Part of a small language model's weights: 9.14M parameters.
MLP neurons of a small language model. Each row is named by its layer, matrix (up: input weights) and neuron, and shows model dimensions 0-127. Each number is 128 + 32 x the weight over its row's rms, rounded and kept within 0 to 255. Numbers have three digits each.
A block is one neuron, or neurons of one layer that tend to fire together. After each block is what it responds to, as a language model described it from the Wikipedia text at the highest values.

L5.up19:140122084120103102154104119100096102104143140133145198089149141162105168156144143121115151152138058084206113118088124121101155109179130145152131132178193088165150141119092133101132150109176156071138141149184155138119118149170131108170155132093175170145063128093112140152150123113103090128142040153165131148179164128160206171087189138112156122144114163139123152153093059147138121098157
L5.up57:163077119180089180120132101102124141149151105175082138138110112103166195094161136152126120121142129117146070127142170165147134124110137179160108221127116133126105113197106142136105134155110108141057135120154119087083153144158110081169118141151140116118115109130120090114115156107131112132076091082164137139135121108132184097144117134129132088107148130098095078133121096065154120113119
L5.up83:146116059153116118175092121147163100144086165143091143112175193161120145094147137122079122135171083108205122140134118138156169146150184174126124116118094088129131139143132169109165136149122113127100068068166201103044186122189170154157179101112107145148133126119144124148170126176109074128093106141119106094183110140156173113098104103065111141143103155083156111092061123133080144071141
L5.up171:106129100145130130133093078188093138116156180104180153136140127123157107131113111107158149160164117105093160191123169129139120085122140138099131130166104134149096159171079178094170081135114149119127153084171205112120195199140134108131198131124142152090110124119081113095172134098181053086058081126107113080157123106088127087142117139098101125143106116170137092122115124097090196067142
L5.up172:100110120134120105130121134108161112150196097150171187154127085131074131163163110184116139141114129112193115146123117086089112132096128156129166078154156046159145092157148152117144135082145116099111123137083156143101133121143113126123207127120144140134083166115223110158113079121147070099152110123123153147153138188190164083124163144145126131128113088155099123091146073160136151112139
L5.up268:124111140140123105150098054117102183155196137135107163148184193121139108087121166083090175142141176123159130124087118091124143117169163126123087171113133137175090169208133108147103146133181054132118152117207167098113170188221129154105098168156200162128146162105105130158186175144087131124137085163148087138163164103059148105150132142107130142134093139157102178143118131094107126153130
L5.up285:114152127163084156182154133126206175182152097100102176108138159142087125188155111098136122107138182141157036149155170146151110139100132133086109169106134133179106058084134079140137126137196157104051142128075073155130147143143099116160085113132150161135119077048123122149137103109105140126110107161180121104098124052147143123094136109087114131145083126152107181117125108117159157156101
L5.up307:132040077168118154131132126092136126142135154171145106130166161099156126117132102138122118106121133136045101146136121161184161170104128155142114101102113137136154058157135107135128100109154097108133103146114134128141144202147151116130125130148116139122122119076104162137126107125122090221108085127135149141157178134128128066173111149150110146100155147107109097144093145153140125170114
L5.up375:156105094182152111192123138096155133154167145097107147109169151145129199121160148139093125091137097118103140143123143164140153121145109105090109180154117098143159151180127104149122111123131081078071117096180166162110197116153107109083100113104197108136091141096136120106140091190100125116107146152180169097126144160191125154127103130070072152112062190155139079114174085147174161181151
L5.up416:174056085116086140131115098119138151085154211172120158106096129120159123161112123171153161157126145129164135159088135083125178111147119149114126152173092112098072105103154104096175174046190189125139139127153106087099165138217127137137165116125132137096094097099129129161127078122153087176136088144127101130164138110139117103076112154114139113133144134149121088106079111130127131087145
L5.up660:162124096169110167155132105145168097136164180184087135122111189113127165112137218153147142116143108079166136088133159160149154184123127169135133231084099089143125131112139131118150137131134076131066152106168125108105120129115146123129112134150166091103146141089136144116144167114117146125096143077137158110133121125153205072154120095084119088120152143144147090129086096079097118105138
L5.up705:130105119196120150073111123077100122122121171178134195123167148136117100175121146164143133142133136086180122154075159153122132101175121209104162144176097107151118104144144121092148141089168135091108110127131103069035115166132133083129182154148151128128142134127172140131167157101085073116065132120132143126165152125133104095111119071097099149123170152127098126114078107135162143141144
L5.up737:089150113121142225128143094178147156143142107114185187118142130125211136166103080126167161145165151115087126136140147113150150097135105137131103162206090123134123182152112181106176087125115142120134151092182154116066169169156170113161205131110127106093140134102106103150123149135123084111088122109115129082157153140084128054167117164080114139124180146151128092105089136097121206068139
L5.up783:173100116105136103099140145111140119164146161148188087118110084125144141098134175167154180122126147150111114117152180148145145168142106119121104174106176112125156080086136115062135130116164137095097130125139162085109149091153147108084120123169137137151097157095122145152066126152114099159134111111141138191103156121160150144174166117110119114112171051135114119120136087104156136099127
L5.up838:140089125145081144073134083125087130111126138109093153126125137124108163111159104173111138110131084087096112178162153125167170148151137093111167201127103104104073086100162134138171148109138135117074140090106074106123152178174146067137093160091143153152152112121134107112129157101108114129103066160095127132189106124114136093155104122139149130101141134154108065072111121165120216162092
L5.up929:143151079144129138129151101156197145113143151113116158158089168134128180104195141134137168134088103139144128098122178121189089144136165173120118152123084072151145071121121147135144164106145081126073113052113121162074157117205156088166126135142228138101091128076149088098133129120116092143096108147174145095090134133139199098117119150117134160104150143152162070107095080152153158152100
Standalone space token

L4.up32:083162136112116156101131152168165110087143167150168181193123127165152132115099193183058091132112101107108136101165141168196097140136164098115130130142148124168155112145120124077150117137164164074103146125099167135152101104127154073164160150151140092076143109097144182108131168116139077093145114130074138097146121093123162113110126156141143132136107125129116130121079115157093141134150
L4.up586:170158118159114082108141128116112153101157132156151132138095144120131180030094147156100115057117157081143186059074131197134113234147116159198144169167090108118092029092127165140139100122172099057056100134116113139138093102140143104099174217128125146157137116138143173140172068139154129124107143142120124115136163116132136111145135163131154118121111129126106130102185124136177164152159
L4.up614:100119177097169092101152188149132111131158074158208139199165111124170141098115125231114079164153123136107112130122107151158103120153149086160168138156111166153141108103146154121118096069197172134098162094109092092112105122149129100152126144122160071061155100146164193083131086120107079110173165121087131113111083115165164149134134098100152115150118127077110124066124138151104157159099
L4.up731:117168132163151142097132150111148121155172150235125102141106126151165127086091153216087090126169119142181110137105085095159113115125160130122088142128132108119145135103094126086125092140181154093131100127149172083063125150190193088177134132169137129126172131115124156114103140130182097138148129065105180102147119092105120189148130113110120144173146180091157074151090133097136129159142
Parenthetical details after names

L4.up89:137117105130133177108071134124143052114130128108112196110160155127177155131117154159133198145160133141097143211112159109161106116134097125091113140097121124163121100149091094090174105123150103136103114154177126141103163127180180130131162085118135156099119147065112127128131109129131080143120051143121165149138160122110159101146124153117091119095148149126090100129080112126078196070139
L4.up272:166086104124141141148141101130152105155137085138083202108166157185148238167197176138067132122115094071122171136158127146147166078176131140121138121106104101127103093119131113137139106090178103165171095156140141085128141122156167152114126147137123131104088120061131139106094124110122098129119115142105133147104138132161156125115080117091120101097138189058116152124097119107127179155109
L4.up653:132101128177127117124116129136198096153152152113138155108159167180168137153137156117128166170117179115142157172110125137135141084163121124096129156087139094172135067135166158099140065127182097148120089143086171095136114138183178137090146120093137165131108089058133098146166134080123101084169103152087138130092195120137186093145118118130106182139131122172123136131110102136137181118128
L4.up875:153106114173105102104112075165145158116143115130143144119155123082113135063090060128139171113172192177149078167105148105093158131128154160109126173122111144147118096128100133121110100176156125068088098102097109141112195174181155150134154101107140150143121120092096115119218116152134098180114083137129168106177141122126114131065108139152108154135147135121090100151142120122189169105135
Detached space tokens

L2.up753:123137175152144094141102169180101126157177137175147156096116071159168135108158132152113069170077147085127141212177097178083124136093107179128123206068048138127152146125179111130112098100146115170125129123102159152177125167195107144166159145099101104080134174125108187066171172166112094166128104069065154086142159067095220090130093191119143125062129118133134117120146142116138190118113
Mid-word fragments, foreign scripts

L4.up136:097152109124105089112156080132090148106142105119150155129160128101124141144156177175111144043109105113138172109141133139154175101101087181126135079156164094178168121134152089111141130093126157082103116144153128141115128146114170080157104187123131126137069119124118167215118142178143148127173058124094128135132145115066126113115144111160092176067125128143121146160066121074118128089161
L4.up183:128129133124149095118155154158142103051168124145149154193149166157042187125066125138105127097094088121112186111163129124174134129117151138137108123212156093139157151123151077104174175075091130115145196077121187182109109209092120107128097188123135125088099185121154167139093147142122071150155086135182173117125084124117105110120122084066142149058096163181131062148140137124121121121113
L4.up629:128152134141116122073162141157060109056119152135162134128119095174160168186049197138103098077101098111153132103144130080125074117116114187119096094216107108164140130093119106153177170084165130142141104104105133151112144168152153081095133178140125150091150127087161140146102163135179120137132112121115163117120184103170098093121133128070114148073165137162110102147107147114143124129123
L4.up989:130145147095115112095166151141127136104088091157188109166145113129161098149129185150126096085095110155104134112146201163155122056104102174145118095211151077139127155156172084140142156094133119076163117130125151140138162160126140099127114188126118136101130092127141121172096139143169120142149106145155101126095188119116119091136116167142105147094175159149095149168103124078154111070086
Separators inside table numbers

L5.up43:129119170128134168107084158109183147121103115151108103163089102144125197149122125116150156122110132168167088142088108138117142189218093165166128136131158110063121094143136116166132153061203116145113126135094101134123139089109201129095124168107129088125143100130147155137166147150133131138157102117163131145130122155206158110139131151112144165116208119097121138135160135078118161117170
L5.up61:094107166162165146115113135176174143144114060151120156098110126140155087088142183153115082110118124138159120144075037127174099145137117188183125141124095102130153080134100161127107203079201151109111074114105125165161138128139133131120093113093140138083131152148128104134137164152120086181177110112140138169106109125169194086152170088112199070160127072191117128089141110138128158144114
L5.up203:178136103091124111122160154183135120099168104153126140178158150141172076114104138127114136099124123131112157120097113117158090089127145117152126170158124109059127110133130216105137182071155153058159054121172157165186103100108149117143109096112145108100131147077160127155143146227098063104095164115170127170132141118185125130146128095111172167126138149117147091111131137176162149142155
L5.up205:104123157090137153138171088122108184124120128154115108165151102218111106133105149122120134140093151120167174145089090114127103143185103147153114136131082100111131063121081080126150144070156096175131113097109104184133135126121176130129125114144120117055127145089074178135144098144073090183142059126180170136128091139163200108144117138137190093108182142125099114126061106148117141180134
L5.up318:165099077164052172093130134088094103108100129165118162117099128090088094173145210135106137073153203174081080114098116184176143166127116206199121080151136075108102076121075126087137185105197138100083052161102140140097142069125121159134135121195146135092112115111124135144133105118145136143169136143188103165174134154180163108165169120161168095151174134091130145149160075066162140134114
L5.up341:107112129111140139152142137126081079176109148184076157217120136119126158151200154103075100157104124102146097122180158122122100166162138170157115131084108110081145029099141189138092188094164137089082080106123138124128114128139147146102127112149164092065127158138135083088154110147097103131140129075133158181124089116152144134084123112188166173074085113160127136113113115112180170156063
L5.up388:149169158163038130181106103093139140144114141105097126132044138162137162162138185192137086138114119130116159147063129134135095156090177137186137129118099152169050073142095182147095144048179103115076126184121149106149117094093097154150109135135154101067128133079136122115158121118128145110128138094147144091119122115141159086152163110150154103160064153177167117105138116165110139085166
L5.up391:141113172135173114164147110205137131148088132151108106138138113149148130117128166145106092104115139152179139137120094173159042118194077165122126107093117107129164075127153125190099128096171130189131116161094069100172178194135107114098114090028150163090128142112130113148097135146133122167135110149100122156111108063108153118095150123098209155118136133117083125123152127173087159169118
L5.up420:066106160062105099108094131108098118103159141176093170155100177150133125184153162157142101123181136120101133162124143152125101141169124131135107150124178122140108087090133196117135098126114110184107128121116124158134179118102108152196097163099162098102172107141146153122083159161049134114184184091120113180066104140215135090123147095174155090190126102192159130077112154117167160133109
L5.up724:119121135152152127122128193168150135119163157146101150062159063103144134148135142145086100075103130167201129148144100123134178143155083218104117161118103141140136082186088132148090103138151167112101092131148071120147100140145160132094108125190101179092088114164179144134142138153188129128075136110174131177129125092136108062118154102127132138101159144213113143117178132109144175122080
L5.up773:171148126125072161136145121162127101137154117183111152119100078139137155149148169135109168057129159147136092111134149148162106123101139172134057169122143114068176117109078127129103158075143128133087153172136118173102152097140134129159096207097150122087129157087130091160113131127153155134163208091127160170107093129192140114140185106101147114100175117176169160141153105068179135082110
L5.up864:124128126070170183134125109106191079195112088179108171147146135113181141132100195115064115144136112142139147095145066119159097182102103102169159129124116091125068107129086138118088141140169115120119146128145156137165126144121181203124140129124115101078137127079177133184123116129095124136072119089192137101107114127160187135110099170076169083120116139113124159139077129092159153168118
L5.up917:160093143145105126140127153125098137102179152136127159153124083187107111140163127196117127111152092032116157139097137134132113121136199167166186082136138068108109158104109161139133125163101106167100133167144083129097143052076120144163134156179091106123089144103135099108178145158127091165096118153157090131170108123162152153099110102092181118163156087122169147098078103122085139119174
L5.up933:125131145150109132154172118150137095131128119142114143158088141126147099087083101183127084141131114017095187162095130119122087156159115175161172202126152123102079126118123143135123093164132057183077131183109116136130145109141105200142167172110136146079151089087210242128157134135105098165118126103120148176091108114192149119145107127123145115144128096118167143063117120136137147093211
L5.up939:100142144125147142189155145125182114117072118141029098106171118154127160110152190111149098108133076125134115173115084120142116118151164138164127138135123086098132108166071119101107088112140155161102070110146191130104161140159135117178159100149123126125145143097084117134197084160145126171163101104128133101192117100117197133134165146093165090149165119085136117139125086097080111142164
L5.up987:073121123104109155169086147143140107135148114145125190102153119170122157108195175145065094073116152132115173145059144121163148182113143144129189142112157111105107145139084098187113151107157188096144151169131139116127085105091120126120087122112166066112144124129118141082145133144139122181113113134172114137147095178121126099079090163102162071136089131106112137110138128116051164117127
Number and word continuations

L5.up32:103058087098147074128114160177109097110102129098121146114109109180122130099117183131125172183093096137113167118127071042183113119080168163156124100174149050131162140101122113135175180105140100114139130105151141123126114127119181126136040096122109110113132155055174205144147147116075113160150122172150109143068114127155136074147149117126227159094097112123109136152124135141146148138153
L5.up58:058135167090168189127122072185170089126083138150120165076075095189123154150181164150141159125086120133141112163137129118172115167115153163154110052120127061113178092049125094145146149100217079122132045104139155103068089102120150140165115113145128154096141119102118106152102112148156128174164122156153163114090093126151166115085138098110169119101097120113101141125168083147137131140192
L5.up62:115110115118088110153106155142118146119111154169170147161142095144151179111089100182081175134165132153208078161135165049102177115124186095127139121205143133132151143161171109134146152147123117103095141021135137144157102072116179148180136151111109113106150162109144128103073152182137123156123120125153141113192116122128132164149137144106183125121071152123151157118161149128137150122120
L5.up233:160126073135135103124170143160153131090156151120168133187085108130112144125102109167081137130179113126109102165112141161114132176141175146108095119170186119143154100090133184100140144061137192109097144070075115151128141155152160100072144131113130142112144105144117158149098125167119066156172084122127147112139120158121179074078138087101165146170113166071150055113101155127133140067143
L5.up246:128088079153129134157142136167135117096163178109166168175152116202068133088156143113103117057084145175179098154067123184179159127150119128137163178152138103116155105181112077158116150092182130091081086103154101237127158163104109176163104089130119159129166158129051158146112119089161139154122138176167125137094139145147104081096151109059136146053103137030128111124138097120123151133108
L5.up292:113141097122127112124094158159153106140168168154130134173096131193169114063104134123129155174109105124135171164122145127098190121132139154137054076147134111128182146165185132137127157031147132129084163109114174159171133127182131160145146142121103132104066112100109091105083156187108073095159054150137119121122090094123147150068162120113157164098138141086156060144154180111175136126099
L5.up440:093115086112120128119101145155151111107142105140123190106152133168172160147115158139105119102122146189207094172090157113149120135154117164117132157178195037102178154103100171101118165071177131092178093127086166198070119092159160150092110130145122156083146200141120110154120165175155127158140097154125084135143094143159119145123153074070143137132121134070119141119188130080129175107133
L5.up502:091127159114131174116115092189108147142131143162151184158148093111125172101133176145135143110086109160175081152099099137119179129151089160133096182147165130094152032118172136167130135079119157148124119120141207111067100125174118112155157117100129172045123142151130131120142124114104123141139077122139108118126126147152174147120105153146127178096120098045105133117137098088134153125147
L5.up507:137084079110112114111115147187140144135109162155118137134163154134131130072073136168124094150148174170124100132095201142166112147057174161103125089153149136110157116163132157087077201151073124120100183129105149141116088118135132092172100151189148114114077171135090116166122076113123098108158122146139122088156082113071157150107117169165128163131087122124148158121194138164126173083167
L5.up536:125143075108164137132115138090141166119075154136157123070117150171120152133069142128098114118157077196136114096103074121117121070198132098161116151152172133153075156145163199122082120155097140089129161094137122133184173134125160126131094100132100151091111158151132101165076184166068123093098094142154070091135144059113108118143103129135166126174082142160162096077156148134174164103155
L5.up551:111131099152128097140029153159094181085129174135159117048110164156149186108096078166098137143176093097087122198062156172144151139126138115131137125174154152102135181150108103144102098145148127085123151112167123136111122138162113074100113118136072107141123134154117176134140155144138098186126126118146121094145110073092118141112140091128128137140081108102140128108153167181089166128198
L5.up571:176087084166089137094156110135084156101149139130200152136134080159174091117128131131092132112134141153172092123117137101124160116090130155149108184144156082144125099157089157132167165106104139101068185124123140234129169172148115133157128172129148128151112097129119171116112217146186141189092087158175076096163126127170116127136112138134224168071134157133135097096129152096217168102102
L5.up617:141136104100111100161125128149124130115133143129129134117112123167111184160144140203133118098126108143131127130099130120111155112101128152140113151123150127157115157123164082128151132090119132100117122101085167163129133170151183106112118173146173101074095079122149126142120114179155134185061080145133123135161139076166111110108141147073091145082134124134101139164131086075150135086109
L5.up649:122130131199075088094075196129209109142075140175083175153130124182121137090143060147110150156170117117186115145149149145142154149167108180181145104126206084094167114123132170138111120106185107106133150090107156174130142140174119138166172156114107114122157082078123173174082129144110094147099112110122207070134082164180152098096095170133126147132140140083092112143130089121166119123153
L5.up818:153132043105115096103105161195119108128094144105177166141122098120079089107121132170062135106182172146153086131107191088164228164129171169133065099139188095094133088114157114106170207153171173138084186116109138137113144135133154106175134128119153136109118164170059162204115160178085093091154142150112163111183132145084154141099156126106128126092088108129126123135160106143166138071119
L5.up1010:077134116155177075120114180132178139108093152132143123112114123182153172152116163143135118112129071144176117143132099151136152094161095147152138131178169051179180098122107099227104102034177168080134084087154139139086112176136186068109115138123115145122090118129182159180161131096145123146122083091104130151114112077092123100148146145113112183099162110126085125152085130105140171094134
Mid-word continuation pieces

L2.up200:088114161113130157146109118109085123140132145137179142082162140163174132166096176159102126117102098094169161134097129130083103137128136110125151139139120134167164187113155155122123099116199119126150130156108098119103060128076137126154179187132162146115167147129168105103112115085182136122163125121079136125130098069086156121142130089117126223125076168152152167131104145113075138154140
Biographical role and date tokens

L2.up107:084082131078125189113162082126114144114183125140103202178139179106062221145151147081104138078105099103041085120135074094132110140140102136094118145193089130158117176110110152154146169151085160152108112133131159114121085138113105128161110134124140127105056147138119176069134166100142132126119125103161087140134109156074126115113110126111119152022140151114143131162170140166133149194158
Election and census boilerplate

L5.up1:077092178161071140123108125116120142170179099140161184137108118133150152126128132127124131112116166137168077105158141143135186131149073166215145162199111097129126052127114196121156116116119120117117110128126166135130122181165093129134091163106168150107121090110164121138087125122179172137142099146170101149109134075164153120133100127143167150106086191129115147078148132099188140137132
L5.up10:106096163142066118116105128152145163149119145083146152127168111105108152100111170138123133055090117140178081126167151181104152088172087159191154168176165072216137130143161148128081160149132136105122144149129094115166126142125156112104134200088108148142046081065153124152154144107140155135125107144150056118120169114171122120139105147136188165120155173111091159128100101148208146157108
L5.up31:126109151157102088123075146143131162125187137144122185095159143092091183053137189173078114142120128070187158113073085122094104114162116159202143114151137146159122102128084150119095125128102146092074135117173160186147118097140130172130168152103147119109085119117128144092183093201157134128152163179162146119108118179169204122103161196136170141123086128137145153156183119166164126080141
L5.up44:095178175169110144134114158139121127145105179103132148090115168162131130148120197095121097098157116104182100138143138146121112151189096125180122115099110156158108113144127200169120115114216129098049089135145110129136162121128168132124191148072159141090135099110150108120157144175137083131096135106120081167146103119141130121151159099196128149145069171149089155097168130125088149080167
L5.up45:125089136143033157106112103160134143106146129084132135098157200117087123122169161175132155051106173073088097173137122111128096172146126124140138106141222083128115098136116083155124138136156106134083113149155070139165093113134105121140097126167203079152084099102134181181148138128052121202157161136121153163125190109138121092097156150140122140160161050157091149113130151107139179103114
L5.up77:172121092124075120143126131122108176118205158156151149114101183136115151103152145184107085099161187155142073148104085124164094153126098141132128165133139126129061108191119153172117185061162132103107085144164156113165235177134154107099129184070188127164150102107097149188130145147086140153178130121170110143149137103140118048133125143147130143120108112179068113102134112101121151121135
L5.up97:155130136141084092129138140184103136154184130135169133115147106124123169101120171144098165098068106106182101100137175116100138120156152143202097169093187080153125124152114159118155138139115106101040116162075151132192099115097130168099068203138125132082115100096126133153130113138114168084153150163173081156120135113184106105166122129095182160144152170185157160111135149085151156117128
L5.up114:174092147125121112068103163147153111128139156135113085139184178148078173081149156142123117094099115144163142105106130146133083107176129135168108192105146097176097161149125115180094165100148127091120132187088166156124051091138125152120160163123116095084078105065095135132199093075128092115145140130128131129138136142149136126163110145135141158101126139150130143106144135107175137164136
L5.up176:095163142157077159093130154140118158118140146193107135116147145160118123100092150189138106067109173096143103178102152147124138153123170158138112166139155117113142113181152134165127122153110056166069120088108154108103138093115199114176142210077100114104120094152083167145090210125075126111136135058127125109096179108132166145208121136095207089091144169140091065088193111091179152117123
L5.up474:044063123175092155152141121196134186114178119119142171153138203094111146088169141120132125147153117100134169174147114204120075111152105143129155136082135123172161101176101139137060087130147109079157113169158147137144101116099165143109168080133200097131037074083171128081157089187111091134105165198079123117171089118102126115122189122139162179144092100138151149101155091154061177090178
L5.up563:119168120109112136133103138228113168167182143112099080107141175192085140064101191114128210100139124188179106119152117182121067114146083143157103167094090147198145199093137158172103129131146129139119093175100078097103133198136171121143084212155134124096129136098057128138158161165096138102093129163092132149110180110095166112157129104056139147123088102088143155170108120108091138122168
L5.up614:168113142120110104116123186138113144114118140142109155164130062114151209106108180151060127082129059157057107128176049132171133107124135122216162110132137097127146139155168205149084120130094108109111071112162173141126122130108131131133132117119124051106077112122214179161092094187172127175133138115149092132128097124184161114136105107140130117163135136109133150164172155060135185131150
L5.up621:093104074110073142100121111127105098104118171133087128092150157117089208067134183157104145101154097120118147106096097108134113169119129094156081176143173102186166133128129190101149171145172105129110081120122103114150139122160235104170119203113169184103046061135110141169115154117101113096148090149128158087169138098097179122195137131157145160107128129179153105155078095141075128140162
L5.up766:153165080134096132171140147122127139151126070144066148098136103144142131093181091141109106113109114193227113167159090148147108066134101070166099162152163154170174110128120131157112082108149105148061132134153125193152123128186127152147095150045163152117027152075124143107138188156099143077161121176105124135119154113165152150107133103148156113141098095134147103156089075115108116128119
L5.up786:089102132119123155104132098167160133133140138152125145108151187136082139150235132164142107074119101078107134139123093181151138155129126136152125199077185079080139059144136192111057109130153146162122103102162082123095128140086107093184115143124132112152134160099099103187105106097090137200178123136116168220075141094189140077106118102063144139067161087172096171150076112120141140152164
L5.up875:202151160106082102170075136134130094161103196120106193133150113148077145133164099136096059068140082136178104131138139148128158060161107160175105120203121115143149110123160117132134166093148111083076109184111151168107153124131134115108128178106161165135128112082095129116137093117103143118148087156101114186154120165118148160110111182096097149127156145204122166091162090186121148153093
Word-completing suffixes and year digits

L4.up359:085103159148078114154114134180085117148122097166125109087193120114125181053203105132122147140091107176167155108105140169123136109161115123222093163120143122164156120089119104175100130158133160141136134081113085139176089111133176161147175157100139129093111186121096111097100159143159098158134149116073160087122081138081173140140112160145185166164091150214094125119115121123119133148165
L4.up379:112157169089075163105086120116154125195147160154107105173116128172142224149153116160144106103116165157134125133117105225093151154129105157141129174122113157135125158099078159116071117146145098152087149163075098138158075096178143123153086144125157123098151123095109115105075114120151141159127135066119122179121141130099141154106166148113139124143185095174106157097078145132110148068137
L4.up494:094108113138108130128118135130111133141122138171085093072162114145117189136169179126148125109097101166176164116102095139109160150171120168145074155121142118144166114107101067168118161109197119137086068106093085110131094109139173155132148116108124182112176112069111111114157116146130104126141108075098198144130165088124198113125134118131145121175158079182110122134154110126092117166170
L4.up648:106097133141083096108141124103132089128184138126186125093161176146180130105106123171117090136149120195169090122116153167106189117174122135195066186207165127141175117092078112135140164140137149144123173078136091187139100193179189119200165184111159108116059099099066148131115163157110103123142158113118170146116170114139123129127097146096183147147128112169187102151115127141122107122181
Comma after introductory date